Weights of a small GPT-style language model, trained from scratch on English Wikipedia: attention and MLP in parallel, a variant of Muon for these matrices.
MLP neurons of a small language model. Each row is named by its layer, matrix (gate and up: input weights; down: output weights) and neuron, and shows model dimensions 64-159. Each number is 200 + 20 x the weight over its row's rms, rounded and kept within 0 to 999. A neuron's up and down rows have the sign that makes its largest values positive.
After each neuron's rows, "fires before" lists the tokens most often just after its 100 highest values on Wikipedia text that the model never trained on. A number after a token or word is its count.

L2.gate464,189,208,214,218,209,226,191,208,193,198,211,189,223,175,195,184,192,208,202,169,226,232,213,213,232,184,199,193,197,194,206,160,182,202,161,194,198,177,164,219,197,240,244,183,193,199,216,221,196,204,173,188,165,222,200,208,204,256,247,248,195,194,213,169,211,204,215,198,231,185,212,181,206,189,210,181,166,215,223,229,192,228,235,172,207,232,185,213,220,199,197,152,208,232,219,186
L2.up464,200,227,236,221,187,199,225,192,172,219,203,168,203,192,230,179,195,187,195,164,207,198,215,214,222,184,197,211,208,201,225,183,226,214,152,209,201,145,181,201,200,212,217,195,201,219,193,199,175,199,172,211,184,217,189,212,214,250,214,237,202,186,199,148,239,184,172,208,230,191,243,195,213,209,209,148,174,213,200,199,142,202,219,148,200,200,201,234,205,194,202,194,203,190,211,180
L2.down464,222,197,216,176,197,160,229,204,193,194,192,159,196,204,222,198,208,173,228,210,218,202,202,185,229,213,183,208,218,207,208,202,201,214,180,198,197,157,155,200,162,225,215,198,208,190,153,183,174,194,173,226,209,190,206,213,206,215,219,193,196,196,194,175,219,178,205,197,200,232,218,193,200,216,189,212,200,187,184,198,167,197,190,199,179,194,209,204,208,169,226,193,221,202,208,216
fires before: "\n" 100

L10.gate444,178,209,213,237,203,222,214,205,197,212,177,158,210,207,213,206,192,186,153,192,191,191,176,211,209,182,159,178,204,183,170,201,221,236,208,193,213,186,211,209,217,243,190,207,196,213,198,190,184,216,171,184,208,191,181,175,211,156,170,219,183,208,176,151,233,210,197,212,214,191,191,177,211,212,184,212,195,200,218,209,233,221,231,177,160,224,201,199,181,218,227,225,185,215,169,228
L10.up444,206,190,232,219,192,210,206,206,188,175,194,180,176,175,195,214,167,204,228,181,217,204,234,225,206,192,198,161,190,214,201,215,218,169,191,183,224,178,205,200,230,223,258,179,183,207,211,206,203,203,168,189,196,205,230,225,225,228,208,192,211,216,171,237,173,190,198,255,200,220,185,162,218,165,212,176,213,189,198,174,205,210,181,203,165,213,170,178,233,174,215,228,172,185,219,203
L10.down444,198,220,167,229,196,210,219,203,201,177,221,179,214,210,197,199,246,183,180,196,191,215,211,173,219,140,229,191,219,206,177,177,205,232,205,211,209,164,190,186,199,215,194,205,239,209,195,195,192,186,202,176,190,259,220,194,210,209,204,228,227,210,190,161,201,202,198,222,204,227,195,209,208,224,228,170,217,207,177,211,190,178,218,182,192,210,185,206,207,182,218,219,209,220,200,228
fires before: "0" 15, "3" 12, "4" 11, "8" 9, "5" 8

L8.gate254,228,204,199,195,203,191,189,200,207,205,188,222,194,188,197,206,160,165,138,208,202,210,214,202,175,217,162,202,204,185,206,223,182,171,195,203,194,199,156,200,207,218,194,228,180,206,186,187,205,241,220,173,182,208,197,181,183,212,179,213,173,216,153,200,244,165,196,206,163,194,193,208,227,179,169,227,162,221,178,207,191,203,179,194,238,182,199,220,227,206,148,172,198,196,219,220
L8.up254,180,231,228,212,218,203,202,190,248,192,229,199,206,216,196,197,201,196,178,232,213,222,203,214,183,179,226,186,190,203,202,186,188,204,167,184,217,189,194,221,224,238,178,198,222,187,174,197,192,253,217,200,191,206,180,186,187,137,208,190,162,199,185,198,203,223,200,234,183,183,205,183,209,179,180,167,190,174,191,204,159,205,166,210,216,179,172,194,176,176,195,202,199,219,193,166
L8.down254,188,197,227,152,206,197,197,218,197,188,207,224,179,181,174,173,205,215,212,219,218,199,183,202,206,217,168,195,132,195,225,220,189,206,185,194,204,178,241,207,186,224,155,202,172,228,209,203,175,225,216,185,193,210,193,172,206,185,224,216,220,213,213,196,233,217,202,214,196,163,190,161,177,200,177,187,178,211,202,210,189,195,220,214,204,208,232,227,205,198,248,193,191,239,229,209
fires before: " " 30, "1" 13, "2" 6, " –" 6, " June" 4

L10.gate268,205,257,198,208,213,215,200,195,208,178,204,232,197,180,185,200,207,192,157,194,154,163,195,216,206,207,197,183,224,230,194,208,201,191,201,239,195,218,183,195,237,207,216,192,201,193,196,223,217,181,201,184,194,200,234,196,193,234,199,226,232,176,210,200,200,204,243,209,184,192,196,161,240,175,225,208,201,188,167,209,230,220,216,198,188,203,174,217,180,173,181,215,181,155,182,216
L10.up268,202,189,185,190,209,209,199,183,214,205,206,165,152,222,199,168,202,223,226,226,230,194,207,194,216,207,168,182,213,185,182,185,170,208,210,203,207,195,222,205,194,221,242,191,228,165,215,169,178,227,204,205,232,146,229,227,199,188,210,212,167,188,214,213,205,188,251,226,174,169,203,221,216,178,195,196,186,201,205,223,168,226,191,202,200,211,174,193,208,170,224,187,205,188,192,214
L10.down268,193,220,147,180,198,170,173,206,205,206,205,196,184,230,191,168,220,224,203,202,196,192,189,222,151,175,188,218,224,204,188,169,222,235,203,206,188,201,162,199,188,218,197,207,196,194,202,216,165,182,165,198,159,216,171,221,162,154,221,191,206,211,154,210,182,203,198,207,203,211,181,201,199,196,188,199,198,196,187,239,210,191,199,171,207,193,193,160,205,226,203,215,191,199,186,182
fires before: "0" 15, "4" 13, "1" 11, "5" 10, "2" 9

L2.gate457,193,187,210,224,212,210,179,205,196,187,184,202,180,194,250,219,181,226,159,176,165,209,166,209,207,172,222,194,207,230,188,214,189,188,210,224,214,183,221,180,190,216,197,189,159,159,201,172,199,184,182,183,212,194,151,193,195,186,181,247,172,196,185,180,176,193,161,188,202,174,198,205,211,191,191,198,195,206,201,175,201,206,185,213,249,236,211,217,194,190,187,210,187,200,206,217
L2.up457,176,212,231,240,187,193,185,214,212,177,201,194,218,216,214,223,191,208,222,172,174,194,190,224,195,195,181,227,217,184,172,244,206,196,191,227,218,227,206,198,212,226,199,196,178,194,205,178,210,212,208,202,195,204,210,191,195,200,240,238,238,208,185,168,206,191,174,167,224,214,213,197,215,173,131,191,200,236,196,186,231,181,183,188,223,209,176,227,151,225,225,176,190,180,199,191
L2.down457,226,220,220,181,219,182,177,192,199,190,245,205,193,218,211,199,204,198,183,192,208,193,216,208,215,238,197,190,219,195,217,215,205,214,208,202,174,199,214,176,199,193,195,168,184,227,218,179,216,225,207,203,228,236,159,252,188,189,199,190,206,215,207,216,226,230,186,154,179,232,195,211,207,192,193,204,233,167,178,210,226,211,258,202,219,222,197,206,170,226,222,181,220,205,219,205
fires before: "\n" 31, "it" 11, "c" 5, "kn" 4, "s" 4

L10.gate62,224,171,188,210,183,202,193,225,201,204,175,198,218,200,228,210,204,242,212,189,229,181,215,201,202,181,189,175,153,216,196,215,202,206,217,183,206,200,215,206,190,177,189,198,172,184,206,179,215,209,185,198,207,214,183,179,203,191,196,186,197,211,207,218,216,159,192,198,199,233,214,175,204,155,209,188,224,231,188,194,184,252,195,183,188,230,174,177,197,185,229,160,201,229,210,182
L10.up62,190,195,188,192,230,163,168,237,208,192,202,205,203,220,209,199,152,196,157,211,204,209,195,201,248,212,146,214,203,190,175,190,195,163,210,192,199,188,169,173,203,209,208,239,193,208,208,247,218,191,189,217,207,169,190,169,198,219,181,212,207,260,193,170,206,160,213,184,202,198,199,200,196,194,211,192,165,211,193,212,183,168,212,169,219,205,204,203,198,175,193,170,220,171,217,188
L10.down62,196,219,175,119,186,167,181,191,176,169,219,194,197,215,253,171,203,173,194,227,215,200,186,201,207,211,222,206,192,206,184,196,205,197,190,171,174,206,188,167,175,192,198,199,197,199,205,229,176,208,187,183,188,178,218,224,201,171,191,169,171,221,205,221,218,242,193,195,203,179,209,205,207,190,192,231,207,193,206,197,203,215,184,236,224,149,170,211,201,226,209,202,198,170,185,208
fires before: "-" 47, "\n" 21, " a" 4

L5.gate102,220,193,203,219,181,202,209,197,185,206,212,190,241,186,225,221,184,194,185,196,249,212,207,177,174,211,189,191,210,199,212,214,209,215,205,198,213,207,189,202,234,227,167,193,196,188,185,195,225,219,188,157,179,247,194,167,194,177,213,168,188,185,206,194,225,196,223,179,161,202,180,197,210,189,218,178,191,210,216,149,246,212,217,219,224,179,202,192,234,188,205,192,211,205,188,210
L5.up102,206,219,212,202,172,197,219,199,253,198,208,206,205,230,203,179,200,229,225,221,233,216,186,192,205,178,226,155,195,217,218,211,202,191,168,213,234,229,187,209,203,249,221,198,213,194,187,160,178,219,224,192,183,184,220,243,210,202,202,184,189,190,223,210,202,194,222,220,180,213,177,191,166,221,233,224,208,225,201,191,184,186,218,187,192,210,210,162,216,224,202,163,215,210,224,167
L5.down102,166,240,187,254,214,198,221,179,214,195,170,202,180,200,192,193,211,186,204,195,219,192,207,167,200,192,210,192,196,191,187,165,182,196,153,184,192,219,174,221,214,222,168,192,171,186,220,193,207,233,239,225,183,181,190,225,175,215,182,179,204,206,163,226,191,194,201,203,194,228,192,185,207,211,208,212,193,216,222,193,199,209,201,200,202,214,197,156,197,230,209,216,208,191,192,195
fires before: "4" 17, "3" 15, "0" 11, "5" 10, "2" 9, "1" 7

L10.gate331,203,222,213,218,184,212,175,200,212,180,188,187,198,202,184,204,222,177,181,174,182,181,235,216,187,228,211,181,174,190,221,184,216,208,194,183,227,224,182,193,221,187,208,237,155,188,215,179,202,210,206,183,195,210,177,212,184,174,216,169,209,169,175,218,223,214,219,229,194,226,181,199,198,213,205,176,157,173,179,209,218,222,228,199,202,254,190,219,219,204,210,194,207,198,186,222
L10.up331,183,202,195,223,215,198,218,181,221,205,199,193,221,240,214,218,217,211,169,199,186,157,213,230,203,208,206,193,213,181,191,191,216,229,212,198,215,226,227,171,198,191,202,203,188,210,220,194,196,223,203,188,209,222,187,184,177,200,203,201,192,196,181,173,209,194,219,219,157,238,195,235,195,221,172,198,192,203,215,204,215,200,223,170,201,193,209,179,239,170,202,235,161,221,183,206
L10.down331,197,230,192,245,181,234,205,190,193,200,244,152,183,229,178,200,179,216,212,174,195,177,223,184,236,199,202,208,195,172,219,154,214,193,194,209,187,205,200,187,180,209,191,171,212,227,162,198,149,234,200,193,192,206,220,179,189,191,184,188,188,199,170,204,202,215,222,192,205,171,199,177,212,201,173,184,157,207,210,222,189,192,209,163,218,171,177,171,190,192,196,213,198,174,224,228
fires before: "2" 35, "1" 34, "3" 9, "8" 4, "7" 4, "5" 4

L10.gate77,225,182,232,198,208,195,184,217,200,215,192,163,200,207,238,190,195,172,197,206,188,190,203,197,186,225,186,195,176,208,216,202,211,206,240,221,217,213,219,171,171,214,193,185,200,184,184,183,181,201,223,193,218,190,202,168,239,191,188,193,195,187,202,170,217,205,239,215,193,209,156,201,214,221,241,174,226,212,166,217,203,193,194,196,186,208,247,186,191,196,203,168,151,199,204,210
L10.up77,203,176,181,195,222,164,187,212,183,208,201,170,207,236,200,193,208,189,203,222,219,225,213,186,202,203,215,190,205,197,199,183,218,194,162,148,213,231,202,200,242,209,196,212,214,213,191,189,180,181,188,239,234,173,241,163,195,216,176,190,194,167,211,190,231,162,195,206,236,184,197,208,219,208,194,210,159,204,200,156,224,195,197,203,199,178,197,202,205,201,195,173,211,194,182,234
L10.down77,182,160,187,157,180,194,194,205,196,196,200,237,201,191,208,211,208,208,219,166,200,192,201,196,230,178,218,223,191,169,249,207,201,223,211,222,126,166,186,178,197,187,177,203,194,212,176,221,186,196,225,166,181,211,195,198,193,206,226,199,214,203,187,198,227,157,181,181,192,243,225,196,205,204,175,188,188,201,194,212,242,217,176,195,173,198,230,190,213,224,208,208,185,195,213,215
fires before: "-" 78, "\n" 22

L5.gate442,184,204,203,196,167,187,173,197,181,166,195,179,225,195,217,225,208,201,218,183,211,187,184,199,197,193,177,211,193,209,207,189,194,240,244,210,223,180,166,229,187,202,184,211,173,208,180,201,187,185,187,216,201,189,206,182,213,212,185,195,206,205,196,187,176,192,208,206,203,215,202,171,204,216,156,205,182,190,168,167,207,214,183,184,230,204,176,178,163,189,208,191,190,210,170,194
L5.up442,210,213,180,201,198,183,195,209,194,210,195,184,223,178,225,236,209,190,205,182,180,229,215,156,208,228,196,223,230,231,187,183,233,194,204,236,215,205,194,225,153,183,181,206,197,179,203,202,232,215,201,204,201,144,204,223,189,226,173,203,174,221,166,173,206,185,227,222,207,207,219,229,203,221,205,200,193,173,182,178,210,213,163,217,215,229,185,208,215,204,176,211,156,191,181,180
L5.down442,212,174,202,186,183,189,164,193,189,203,188,172,193,205,174,193,189,213,172,231,211,206,171,188,177,198,190,240,181,209,198,220,199,185,173,193,205,224,203,190,212,212,237,176,178,231,166,201,179,180,192,219,152,196,174,204,223,184,193,187,209,166,199,182,218,234,200,187,175,166,213,173,232,213,209,211,232,208,198,178,219,187,228,191,207,189,195,164,211,171,190,204,174,211,181,226
fires before: "\n" 60, "," 6, "ed" 4